{"vocab_size": 8192, "norm_place": "pre", "norm_eps": 1e-05, "rope_theta": 7130.0, "qk_norm": false, "attn_scale": 0.0884, "parallel_block": false, "init": "uniform", "init_std_o": 0.00842, "decay_fraction": 0.628, "max_seq_len": 2048}
MLP neurons of a small language model. Each row is named by its layer, matrix (up: input weights) and neuron, and shows model dimensions 0-127. Each number is 500 + 25 x the weight over its row's rms, rounded and kept within 0 to 999. Numbers have three digits each.
A block is one neuron, or neurons of one layer that tend to fire together. After each block is what it responds to, as a language model described it from the Wikipedia text at the highest values.

L5.up385:481520499553473513469513480490511520517490523481496444475491481487488479471503533531523497539506550462483544480487477515513536481517503557493507476486456546484505523541506522501497544524551501516463457477480505540501485542532525495518518538493494539515518501493508520520451490496466513487507478547477476508500478479474485479502496491474495480493525527516514505512512474470513527505486
L5.up983:508507487466494549489513464504471493536516504442482466527500448497473524538518527515489528516519532488477497484483549486509512522513503477495529514473504543541502460521517525573535522471493506515532523495488470483493484455511526498463464511470514491529505454469506530514443497474490539500479528506537500517526508530491462511543465523513511527501494511478495501517513479477470494489495
L5.up1040:545500503503500483496523530498482538530483490475469476492520508509513513514479532523487542532482493483472527506486530480492522515469539499524510511441454489461552530474501484461498520499467467478476516497519469491490509495514523535513471483503459534524528521480548536561471472449502511503448510472472509459559524481478507494525511451526508517463533480520532518525484449472500515514535
L5.up1649:446522471469513502446476525478459538520510523503530480505515460468510479488526524457461497480515558490530457506527513482492482479462510503512553521504464519470533479472509492522496504508497509532468520475459477521550506524510550498459503522497467523509506556526491497511484518531480507505484535487538503534516482510487469518528537521478466507490555502474511493488519448490501483469489
Description: Finite auxiliary after subject. Finite auxiliary or copular verbs (was, were, did, is, could, would) right after the clause's subject noun or pronoun, e.g. "fax machines did not", "Pulecio was appointed", "Players are seated".

L2.up720:489476495504448517498522546513547504547482521501493511520496462482516500476512516471505467524487529491507493488521495532474531485533477487510502492536480506442528533482531499463511490505477520488484548475522470465467527526486523504512503493497503482448560465511530504483549517505541503543516495494560505516497504513543514486534534481517501525492451483486505475495525437549499492490479
L2.up1064:495511507509483453509523491542485486496505512481557472464487520494501537451477482482551508497519476490484487494475490500414521512501525470531474529534503467516553465461537508502530499499495524511477562464513464513468527463465504487491498516499510472488514495506492481507506503497519504452509492495514491503520514498542480470498513493482542453503506495490471542489500498552528509489468
Description: Quantity words and numbers. Numerals, number words and quantity tokens opening a count or amount mid-sentence, such as ten years, two films, 25.4%, also "of" in a pair of.

L2.up51:501496512518476458509502516558549524491526456486519444465524482477491517484492533485522473525493493500488467498496487528463471487514501502530478489520468510538559527481499497531472520505508552496510526524504495516477517483449483528478479492470505515550512449513496528498499469533467514476528519478491533521504491533478515481524487524507504532471530555495502530489440506534510511487522
L2.up1233:478509485500495477500463468520480509500514481494471482485510487486456481499482488505496492529524519503519507483503476494478505508503477491521476483484474508509536493520493499514517540512503510488467495503480475508490507494482526502484459495457523486502554439478550574539492475511440528515528537483472478526499492486473546472541517516478530511489496539516476486476485494537513479519541
Description: Personal name endings. Final word pieces completing a person's name, mostly surnames (Earnhard-t, Carpen-ter, Basset-t), also possessive 's and "has" after a named person.

L11.up234:491471470495465502494552498487456481505465470494472547491484500531516481491548448554491422510494462471486552477488518495537473485500522518536505459482509524468472484506553539513510517510510513476488503511514519477517519515448485463489496507512497503500491491450453503532516500453492504501524513571463473523480507548463479481483501504485484517505510513491474505456504512455490463540520
L11.up791:476516514474474499513458446453518507467513516541541487525483462500511473431520478534482485523524499490512497525525492499476479511487539550494469550468477484495511470478490524532459535483481513478470492512446505519499552521511525489489500505468513496538455502465484510522530520476515524537518505465471475500522524510494480480531496457502504490495537474487484505493473533470519496472514
L11.up1129:456515503514572496527503538510480484498529491527521555468532486512523487508532473544519490502505473481534535494498477487517509526468473463466543491529506488450450490470484510470494470487472521514500550519529472477501507486473492508471479485475479503478517464489535502501506475514510511502479490507481495528484475517528495491516514531498525492481498502505509496548533518500542466501444
L11.up1648:457462504553520503520512516510510501482452485502461487523481500517512507472478488512516512513475512484538518486511548478524504526496540491494470468495490502488504525501424546507505520511480474460486518505477492484532497484486459504466486508517507492474514531472548513521528485511459568488511434543480514504525495498498464531499481504493455513484530491498495484494510485487494523486485
L11.up1724:480517484482488468501521499482501460506493500472492517499495501568531516443526473437495490479515514492512511518555492483525493499479486524496488500504503502478492472544476490512482492510530490491487537553472505474535478499491508527509499495524525476514473498513478490495508480463483509486462537506487474493499491464553515531522473535483470501521488491493492523486506513466467500480549
L11.up2243:510479466503511540521530495488489505551499493483526535484511532514530489487531449521501481430486465466493564487485510480525516464495510464497480511500460528537505499519508527468526537516517478489542545532510490462508506506467470540490485455493481513514485515484505504522500472488495504489459480481451520517497450512496514476477485533485519515470478487508493468502507495486502460491479
L11.up2815:485503496560532464472511500472507495490462514452493508472539527512518456486502512474500531515511513541537506523545517526474485511498512560516446484510478479512530505527556519476469546522537512493495564524499508514502487475516496495477505482499524478489509518492491530467510473540494489536492473503493478510519494474448465527506502486508471522500509509524496485495490520458497537482513
L11.up2969:476458493480545519513509538490457530492520518497512498494502503463535532485503469502465526473545469465536494458536486459489487524516542456493507532494492475488490534508449498488483494523454473488498506533540491473495477519523521497483497467521504548492497468524525492483485475499491538497456445521488529503510509477458497482519513498517481512505536503493485555494539475515524532480489
Description: Military units and headers. Words in military unit histories, such as "as" in "reformed as" or "as part of", plus Army, Department; also the second = in wiki headings.

L11.up718:473501509496530478513486454505515462506505511488477506481472449460488489498476477549485497509500507458473550506495526537481525493524546495496475500500507499531492517510455507498483524503489489476499469521464473535525481478540531522516497491481518531503462504530511530518516508534503451528478479505504495497517486481507460492531481540525534523473506492537516512524493473504487490522531
L11.up964:514513491473551502499497497483500492475487492531497526474506487449468506574474498458472460519527530518479518496544483516517503490457535506504515475501519457482480526545486520485509493506471452524538438513490499488485482517516446494485541524509541558495468503471506526517516514473502424498479472513533496505539546489480513493512491500490507510477508527502495463521506504497512502548501
L11.up1137:503489454456495508453486514505496553471530494546499519472475457454475507510519451481504510552517503515464490511507516517452510433466514492516484533486496514514472522471458511501513513504449469563482474534524498481489530516512489509543491473505492517511531530500502502466521547441517461513483467506528477506486483508534474501462481520501477502479513497532503484468558452509503500546487
L11.up1506:524515494461493484489497476543506445465445560485475549509517513509506544520488451476502518477501477471492495527511512516483498474495518466526497525504509504503494464497544447458498561494504500475487516490529451509462512486506508512496484459483490481503506497474534482528483518512512526508484495546517549475493509480485484496510477509488519497540485483480519505485497492489516488531531
L11.up2370:479542475478490470475475517492553486501507528467511499526492490507497460471495435507494479486469490454486519503494479503497534539481505480529513526506511526499523529504536510485492513519475473461465524509497505517460468487481482515500512505487490497530485507507485510492502460476512438501472500523500473534499525465501508490473511509558468490513483543536536450544471468481502463487460
L11.up2653:558521478472530474494460471490505483461462501547486486488524459502478502520505509486484508557499459488470513529474524520483476477461538520518500536500538509516452552510498523459502511557498485490531495486460485539511484510478494481470533489463477563505498492509485522521474496472480496521494471524492467525478520491497498505518501510494527494478483457512511490523505517494538483507520
L11.up2973:501515502484513518525466464478538495521523500485474506465514478503517543468505503494481472479518500491527486477527537548508475514512473476458453546524496527486499508512463444505566493475489507496560516453538490476522538478491452492512495436477513514525488479508523537521460547419476516546555501522494517530501516501487476508504537514540521516494512480512511489532458498513499546518510
L11.up3061:520495476474506488497508476474439495474481520488516519468453490497523519490461519495487495478502519514475513490496496497481517506438507508484440485510490515493493488539468487471515509504515520463471505487517506461475527517525530528520491509509474475474480475498523500485459490479501477487495506519489527512475521457456512444470539494485504485462505488483530489550529484463539472501505
Description: Source before reporting verb. Final token of a sentence-subject naming a publication, critic or actor in reviews, just before verbs like wrote/said (Guardian, Slant Magazine, Huffington Post).

L11.up24:513465518529510501502527476462529508513532498480489486481470503493535490497470494533465457505468527521499500520485497477498474493496516524540478509464489544514484481484509488472495537491529457479518528506504497544523509526481529474472505510536510528548472503512527505492533488506493488478506464573490514491557506545434520498487470551450545515476467521549490489507519479435440483483484
L11.up1182:484492513482502509522474531520519552521500495478542492524480497466504460478496480474541466495519501497523493534547463540514506498499520520452519479489533482520476522514530466507464470505523485479497518576491508490510518501490471501488520510445512497504551502530522462490488517484437490495473448511505504508496493523494501512478496485504534497485520545503512464486501486462536492503522
L11.up1367:496501515526516520494493493496526505498508516534532498471520476469479495512458510490491546496510481516522444520491491504452467511432513502533506510520529526482473517481474471485465492527515464556504498528521512479513534471520458490490511511503461473518501498511493490496534483509486500519507514528461486496536534492494490488559528505494475538523474459465550503507529494479478503476543
L11.up1873:498462460499503482499502501460513506501480530518428466496505465522513467509488489480480481523515488471489474474490473461496503490456497564508548499485531504524508474495496518564496513515469462500496532470510476506510519481511486492532476501505510482493491505489529472523517558514453522530487470539496508512509533530483479517524499504514498464531508523515525469500493478473526478538537
L11.up1961:480487499485506497505479518502515489471523487506466465488496487527515481535503497513517487509470489452507500528509490513461496522478524520560507543507502518485499524488517481576504550508508563483525481540505494494494538503513539517483483512465480508507501516488572526481506524490514488537495510477488489503528504525465483545515555537534521514485479495532544558540498458497527485449515
L11.up2737:493480477529521496512481521530522479530523498485462541521523518464504497497474534505478545538508490470493484485520498530454458508424470481537519473508536518476504477492527498457494537508490551496480492515537502491463526479502499521497501469514455479496512503517531496476482491529464513531525574465505499480520450505480497521495433513519527498544465518502511459508549512475490470496483
L11.up2772:455433516508528483490520442476521484544470500485512494503491530523501479511466528499547511503529489489502430534489464512504497499505532487478553514483489500448490530466506513509530517494510533534501477493556480483498472488447466472488475517523501500478469500504522510517514519513468514554490491496494549531527487532518468507505532495482465531493483505486526481495507475482460533490516
L11.up2989:487507495555493539494473463494498520477483502526503512526506548517518487511470465492509486493497513403505531504538514506486530511471538491515543484451508510490540504467492479558526506442470456483515469498513522497483530504482499494455482480452474507491563542562529527502505522545487513478496470512477482517506516472523474476489529480509532521501473454512498499458441463504510509517500
Description: Time-unit after number. Time-unit nouns right after a spelled-out or written number in narrative, e.g. "Six days later", "Two months before", "28 years old"; also weakly fires on row-opening pipes in tables.

L2.up1511:514471490521454475504492502500475561494453460493464494499486543526536498452550505463514505449464498465508513512512498459483490493472523536510521521519518530495540498467508483491503506502482518479535526513503575510509539450501502502433488472492523488505527499488490535515504503511482491522474528501492478533490531519557494497504492507525538495473481505481501551501490479469516523507491
L2.up3015:453528496518514455483488519488459492512486489502489510491562487538548520458540538451473492481498502471476521519493541493484498467512495529509535490524501484529502512454506474504520470502488491505493468537499536506488491522490480498514533498480494498526481509502526471508497486510510491536430504493484458532501502549513505556558454524568500514504504510491456506478501498503514527525505
Description: Role-assigning "as". The word "as" (or a following article) that introduces a role, title or category, as in succeeded as king, confirmed as series regulars, appeared as a castaway.

L11.up54:452472520517498516516535496508497551503515501468519503481499486509500482546546455529492480496517477502543509519536506502461497463488477499549505497493527525487467500526484510522506544478524523507510473542470497495479483522471507524498525508479497519519519500526526493513537521498535521460500524489517507526529463505515519462506568510491479476499497525480489505513484516489472535520490
L11.up424:524522471505486529538549459509525459496455507535494495507459451506504484521531536489483496487496520507478444476523530499501490508474545509487458483499481505490519523494484495533477485452492499500493531481544488503508491497437487485478498489496490549494509494496499534509481514490520489502496496517510473491539532478477485477493455459478495469492487499505513532515446477507520542486499
L11.up448:438486483493511495450510524456525481460512472482437493518515491532526504468478481515506529459512503487526466478506477498470513489437487563454535515491499513502521506531504504519503489489510548447494508471517517513478538479498453519496506564478464510499507490490518476473495525514485474509561514501463470543505514470498476528509548483503502504484518477506493475515550476465511500488530
L11.up711:480495495498511519502449494520491490459499474464482485465492487486501490532486518515477518483478565481505500472517542501500473485496497454462514472500461510468501460481480500491462530472500516461473480487496499477483540499471478528486501517514503457532518504526522490483482517494449457530520464458490479465478492483527499475501508485528499455473474527517518509524489481524492451451500
L11.up734:506528491502495571514513516443492513464466475497513573549467496535534488523462498513507512476524483465503557457440478516506490496521489516472470500512489523505477494526535542506500479515487496524481459495500522482533472520499463465523483483497523525495451477530479532475512506496494493501514495541472540475511526533511478504526520509484503469501509511501495500504508491523496469544527
L11.up1783:505477489515495512464504501524519514507482500510516552483458538513457528534484478544511486501509503492527444505514528507442492467538509478479492469511477492500502532446485462455502492490461481501494478537524489459493551489502472513510471453503494558501502448505501509477503465526473470493519491479497464507490484478472518528494521470471504473481493494481499476487488511500533530493480
L11.up2686:465487525512506515494498487514502479479521513463452485535458510546521487458481507500492500510508520482522490514525504488476530501453504521447514448447553546526493500480486503501491514482505503469530503470489513462486547482488483501461553508469460544519466491483532496495496511522446470492523475513458479508499491475506487484493492491563501517488453497486485521484530482484479484477486
L11.up2788:490477444507507488508516481491520509494486528506489472477459510508490482517492458484492499490516442469480518499539522495492518494505521548485469478483473512487538553491480506485502516470482512506512472490515492481499536497507473475499468496522455500508460506546520501486504484529528449553482503500501500527515516522509484513505452515487472492455439518491503524497502488494475498514512
Description: Before an upcoming adjective. Links inside descriptive adjective phrases that set up a following adjective, such as "and" in "sad and pathetic", -ly adverbs like "obnoxiously", and "more", "most", "so", "too"; more weakly, "=" in wiki section headings.

L11.up653:483506492472489520526464496494513525525410535439492490482487525487494513476491484489536513460536505463483504510534533457488497462492505494488494489513503507513499523461492483514512541525521511470490502498520504514516518524506499524493536505477490544464540490490451486527485472530478479516473479508528503464460493533490508486491526504513557553455490511505509511499516498504442476490510
L11.up672:551472469490483508524508496499506469521506503533475529504526476482499496473508491499513520482479502489490505528554465510494501465522457523482509492484489464497508460452475510472508546468506469497499488453552470504542540498493483513516493493485479514505503502497484510519514516499492487513500516539504531470469499515529513471490487506469505569530478466470497495545540477511486525480523
L11.up735:559431449528455464476545499545527461503516480518503516509531520499511526505472489496491486456525487538534485485500450503520494487488492525492510467545502508488502530482477518475508502475471496467479524495539491489584511513528517521497496469522505536487559465496518520494496509532500468527474506513535496447505518516539514498506508510502497502472487474470508495513520528487510464472491
L11.up1115:513485485510494456477496476491507479526522501508493489487534467477479491499468465515503495505476505494531448493515487487499488456536478541434489487520542478484497503496482501490506530478495536487486500480512426542541515546493498487550536493519488478452551507508517477495485502460485497518488549504492515538500447500528552455500527512454487511487481519508500511497539482485494490520490
L11.up1336:488469494526503518500487479495451511503513517440517509458509486493525529465534491504530499453509527479518492467515528486489499504469453475527472521512471522482487492500466492513503537454535487458492501507536520467526502523516477506497483510510492533491508495502532457504481474484468488489510465549520504540469492525515453519504503504480544485482528496482486474521514489532518497511500
L11.up2117:529528507541507418487517502505481490505490520484488490494508490463519479511473442499504476496529497444471471463537529525465536458487536530477520507486483488518541533497509513481465486498476499471468558508500516512492519513497506507533493472478509526512528459523525454494461481535480478497511505464525501518481483550483496466485490520494514534467520522488525462555509549438477521447446
L11.up2203:537486456473496447512491493525491516537460538524500506498522507496528479493545497486488477483483508512488565508493497473471498422467489484481531510508517479480485485488482478493517514497519485499452526499494505509498499515481461516496543528506488539474485499499513463487481526504497505513559509479471470498498502524457468483492512487549565513510581489512494520493472473469519520487500
L11.up2702:491524532506519494495476466531498490508501457516514517508529484471489479484473460503518514479502519516517489512510477496530528468487480510536461516517503539519533486456472486483492547484466476469442515504460486535491514520509503487518537490503474492494502535498493509521533503534480503518468495525484511472500466554523497520482463482490462479503476456517464534478528466495534496478517
Description: Final token of names and objects. Last token of a multi-piece proper name or object noun phrase, such as Xavier, Aleppo, Harrogate, "the title", or him, just before punctuation or a preposition.

L5.up1356:457549471515488471522478503520531469520484509494537518463502540503509492524499468484507552539491488472512476526550453508497524459523471479495485507520482515500485489532462504498471542461516459500488519511509517536518489517464482518493486512485477484508470428495492529546548507536481496500531504485530515520454509483493541519489489485486500501490506447455496494495511491491471510462527
L5.up2333:544500502512538537489504508517527494512500465486485520478458517513516556494510456505487461507477466473493490497503460502466515511517510510479500510492501527511499495484503489529450554489491420490504524531502492517509520477473473505501473495450490492466511479466513499541530493485493501510507544512491501484458521483517492497532510489483491542469461478513498525462470437526526502462517
L5.up2874:519538531545452484468525461470512515501506500527472478528513510515502498495503500520512494484529478486516500501477500468420504485461488498487465522515481514470465523486467496494455477484500469469494509496513497522500507475475509494513491480507525486536477453492539504529511508490500513520528533540550456482497491503494506486495518492476517530495468477489520515496470528490544459524492
L5.up3067:497533505530494518471485479493494488523488494489486463544514487532503515486548496493502500504538499516509494521520550473465551460472472492510485538537502513478507510527512503515503510508532476518483504457493553538437508487474483506521498466472473534507518485479499539497478520470501478557564534499514499505469481476496493485478545480488508518499469488509546521473522479475547433472527
Description: Organization name endings. Final token of an organization, network, team or label name, often an acronym's last letter, such as CNN, SADC, Phillies, BBC.

L11.up349:542543501496507509478487505474485475515501546464492484506448509503485452447438528498481445474531468515481514470511511516497462498537529513503522481531502465496511515457500479471544504469503524569500472527519510497514517476522476472467451495527530512460440461510480524455517480542520511520525518478475499526468510496486490465494533501525457483474511549503542514491509484477532483534496
L11.up623:517537503463506480553476483507530493517492522501503512531527536479491531466464499502480498542497464501489455517524517525514527481476466521481483459512493525530515550480480516468515499455460529487496493502448512522520528533529481543527557540464488549513452521451490500447484547523485535483521497486513519502529501497512510510516510489504544495516523492510546502531459516513507535479513
L11.up1540:508444465527508485434505503509518480480548527490506467484514483489462503470509523466477463482452489540493476508510487493550513441541434451527523516516504492511479583551515518527514480495493517491491502485499528508475481469456520481548518497500480489518502511504509494520514475485532510516542460449477501485493470525507463485494534505538480439485503470484508478519518500498494501488526
L11.up1631:510524484506521490545500500516493469522477508526478508498514535492493480539516503498494510509493496531532489534468480523483504509503462510516478438491515497510485511508506528487478548482482524467503478501490496465496499513465482510493512507506445519479510495499469511469523565468473553516482528503523504525493482547469519462507509499500491513504514532480522519526516520515511527491513
L11.up2266:530520511501464490559504491483485496518526499463526518560482512508537487477523494486509485547508459491483506496478467494464485496516464496519516484541495505488532517509493488503513463497512518471472530482510473506475525550456475503494494467470524495505437524507490498450518497515484550517495528488473498465520508464486510480501518503572519487500481459493527524518535466503489509482482
L11.up2500:499506526518470533494453490494502502506502455517514501503483519477502523468485448497539495512480508501485443490536472487499481540483510474489465484489528486544493504518552514546502519528475494542463509516475506507496484508510507486467479466520486481514501508479532554492484486479498555587502503504514511514541519500487479486500505500560495463485489532569476520476545527500530515533520
L11.up2570:469513508482530499566504491506508481466503529484508463512512538457557499500488457526487472473494501485538542514498509483509512493524502499486505463522511498491518511518521512487499526534512530505501503522532503479485471516472479479528502472499513475517491490505551527477534480531478523480516489461491503535515513494525541504493478466540450495528499461486500542507461491530509515496519
L11.up2910:517502489494510497497512570507497528483504573442478485555539497474483508493492545521521512502484494525493498510521476492491505507492474498505493495517517512532510539550504508453538498478464495541468495459494499523497533497537492499487490479471511521500481488496513470497495519535508561552458559484505514459525491503503527482498515464523487491509500504463473512500499503561460510501517
Description: Leading number tokens. The first token of a number in running text or tables, usually before a unit, decimal, or digits, e.g. 22 in 22.0 km, 50 in 50%, 102 in 1024.

L2.up184:528482492494487495465490532481474494482478470456490468521502483514521504456536490489440492492459478459504503486560504472455505530498538523522553535498472508472494520480481439504504538467521528496468474518489546480468504477511526499445522540503465496516546488521532504474534483501463499525460520528431507487519513557493500529531495506518506467514483477474471494488539451485508517536507
L2.up2321:521468515508518530502481504505533501470505504463453519547456471496514482505521486486487531555477463417487504482536513462500481480513465510517518461497479549489455524484489456555487501496521480496505431491494514500496496499526507497479497531512484480525509529498530495510426524510465519486482482517478485540494513495477478502524497506526505479502483470474490474508490482475497534554521
Description: Copular forms of "be". Mainly forms of "be" (was, is, be, being) as a verb after a subject, "and", or modal; also "served as", "-ly" adverb endings, and table-header pipes.

L2.up2336:501501481520468444524493498532492512510530582552488477488490448489457475523507515530496513503499475534475479490547496486498542511481484529501499476535487487517537526478507458483551486503468538500565522458464525515519484550448480459509519542491501531483498475475525466511462504499482509491501526478541460509516516517475482497523500505475519509516465477501498528503492515506482495488468
L2.up2686:518526485501463468533519483496491456512574526520470482476467471481465477508518512545499527532489495524483493451518528490470529480449502521518509487532479488514542479529502514506514506479471515524528533477510517501490518544493533511488491532478520509514500470473488457511486530512449518508499507475509478523506497525509544536536469493500506505491480479496474560487501567478471489514482
Description: City name endings. Final token of a city name, often a word-piece ending, as in Budape-st, Chattano-oga, Knox-ville, New York, Tokyo.

L5.up149:461528516483517469515476481487561515485501458490489439491506474499534507469499511524479517495479527518494481517556471490465516504505524515504518493447478478537496518498461507522449543519502500516522486502499471518488483529514523539509540525479491518496486528507477505482512505526461491529512516511493455498467499509523547514508494520510536522508515508495520480509452475493506517456510
L5.up640:531493497496518494494505453515484507469477518473486451496525492510551487498499493501533487489508439527508509537572497482432542495511474507485446512460510501520541485538462494457493529493502462511529508518477503518513477518479509554531472496487493503502501516483512486542515484506560512540541490513530493494494516487470490501507509527497553547515544500477478525478468515523493478429538
L5.up2238:495516510503489439536513476538485487483500491478494477513472506448500471494510478550513484508495487454494483541556502471489500449499531487522521548486501496551515511508511521513515510482511497485511528482501507518483511527468507510489516518521517502544451515499522455521512503552495468507523509491528515504485473504484536515534485468491520535500480492496490484488471488486535477498527
L5.up2976:472524519504522486524502470548511498484432519468471463491490513481523492471511484472508451500515522494482487535496515482532519470529502452505548519499495523521509509517503533509519551514460518465467521506516475499496480487491518500523507473503520471512434497480516504491491554560479496503507498508470491524470516547510496531499470502520492514529484484510485513526452498508517473523497
Description: Proper name endings. Final word-piece that completes a multi-token proper name (person surname, band, place), e.g. Di-o, Gar-cia, Tukhachev-sky, Bang-or.

L5.up288:512520475505521510481468491492493501516471501479510495491489528490512465484503491478476485542503525490544516541490466508487470500504507482512517493445529464524479507519527540460495503505473479484501447508508512487478466520475480536471556475511532492509518496488485454504502501508436511510455535466457524492536515498513487477518494476514482549478500487507531579516499498534498540515508
L5.up1236:479529481493519503446515521514528487528458453462491469488520501491472439540510549539505514464505490493474500445490486515482535485511478491492507480465484540475500521492512493483474505538502466506439486510495487536530537539540473507493517483519476504537542492534486512486494498473461546525492494512443486519530506526521513498461486483529516515459534481495481492498471521509505489486526
L5.up1858:481511470568497478469510476522497488491534500494511531496498475504506517499491517467498488531535507498523511525523515481502507464495442462474548475430515506466527497492461490491547534511525488481498513460534468479500540497552468575489469463518541473479525524465539487474499498524499496504496512489478501492558515528503522496469527503499477509482486492494505482508502500494496496460524
L5.up1903:492517455509503502505471464504494503483496506514499474457511462493498471490496470491484518497511512460536482519539537505501506501500489495481505525488500503512483463464484489459516535462437497488468505483496516505477483457546498518457494500458487491479480510501485511526485506453481526484506504520494473470511475490515496462476543484470485517464497529489532500526535524504505450499453
Description: Comparative degree words. Degree words before adjectives or than, mainly more, most, less, further, rather (more powerful, most important); also odd name-start fragments like Cop, Sin.

L2.up389:439482486500468488527514492497498504515465517428500473546497467486507492481522477512489524511484527440486530506474528483515473485498494494481507499485483507523519546484495492497474510434463484482487486526465530510511490484518487502490526525489508448503528490543556475511510521529470480532479516548498486497509508520474504527522484504505483500450491499482520452500530467499510504493517
L2.up1632:476444482496481485502501489532477498510485527452511484483460497498495525503529502476488487465524537474487498530477520488487500446507491470492497527515489516482490535454520495487495487482451499459510518522469471495488543543528491505461547536511458490532514515548514470475508474529492455523498514490542437490510522492494494507500537496478520511452493487459542531507526480460487501533555
Description: Pre-verb auxiliaries and adverbs. Tokens that come right before a main verb, such as "to" after able or tend, -ly adverb endings (intentionally, publicly), and n't, 'll, not, could.

L5.up534:579546516533485480491506471500573555501450489505480534470487541522519513489471491522501497475555500502500480452530493482465521495440498472488470472502510489518492538520479438496465486512517504530464496548516478499508511513477467476478450508465488522476491504487452461493511427495509488537497492522473519580490515498457527508501490482440478497505489506474503506454551489494504490482505
L5.up1529:512465467508492491490553489523504507503533438472492498463517520514484448546461480519525478485515548492486502519514467489511476526494496473473520504488471497526497498505501518476505472540491545506462512556540539518496492476483523515487468515566503516520530496478503507474511511477494530521466489488466455450468485544553505463520476551534493493507493497483505511484503531514467515512538
L5.up2539:523509491512492520504557487501477498477556447504501525460495474511512471521535481527495534532506502503473494521514486518484484487509516510539503504547509515526502476522520535509465521515524567486468535538507491475540535493494458531516513500538466504509495499520513506483521495484464530489517520490492470484544441492550497502511545529493482497480496543511431490481492521512511482519507
L5.up3033:490513515545513499486528471471476466513484484501533506481490503472490497476497489537523503520501476474479532516502467505518500484498526498483502509522480514524527493505526482475467534454513493458457542541540502488537534485452465491501465492508506467500547474489462539502531453471513502498539506535462473530517471456480503493551515507450435485439504563503487504507507545492535533491477
Description: Military operation names. Words opening names of military engagements and units in war history, especially Battle, Army, Operation before "of" or a name; weaker on political bodies (Senate, state).

L5.up205:479514495506491521498511499513499527477508524476505492486483499472513481503497540503508501532496501502544488560482524499516504555475470523534502509474514475536497529468512511466488476473505523495509515486515543471500533506486500495504515492513494497524485492468536504492534465499572512550528561462527483487498516497483508538454519454490500504514521521477551480518508490499487490482487
L5.up1719:483489462507495498504543521502516480485503551454501493488521498511492437495500499456478474552496498514502459527532514493458505526544487484484464486497480523508492481487522517465440491481528503524516514506527519492485547518467478496468498488500513463562541486511528469498530480532488545510476496499496545477528487485513504519452502483487517491476486488531521541528517481474521499484519
L5.up1861:490475461498440443478550473524500489519515517495518467501565467496532496490491532508517524527487492492466482536500524459453504492499439479532504525521467508527497494491513493477529456493465540513474537526470453514516514546482511516469486473479489507508566475450522489496525469526502520502484539475532472488519496473498504518477503533517515508487507488487465498489510501482504485482500
L5.up2978:518485493464481508481538503499488524500555522498556450500537509506530516496475496498526520545519516523518507529499536476520504503469454466535474504506508508524498495475495486450519472460498547525510550483480491496480505505510497526481460469497481528522529510471471511493491517520511516510492535507515502477514495516516446521484515532509521479512509497484469517520528501486523473471505
Description: Quantity number tokens. Cardinal numbers and quantity words giving a count or amount, often after about or approximately or in table cells, e.g. 127, four, several.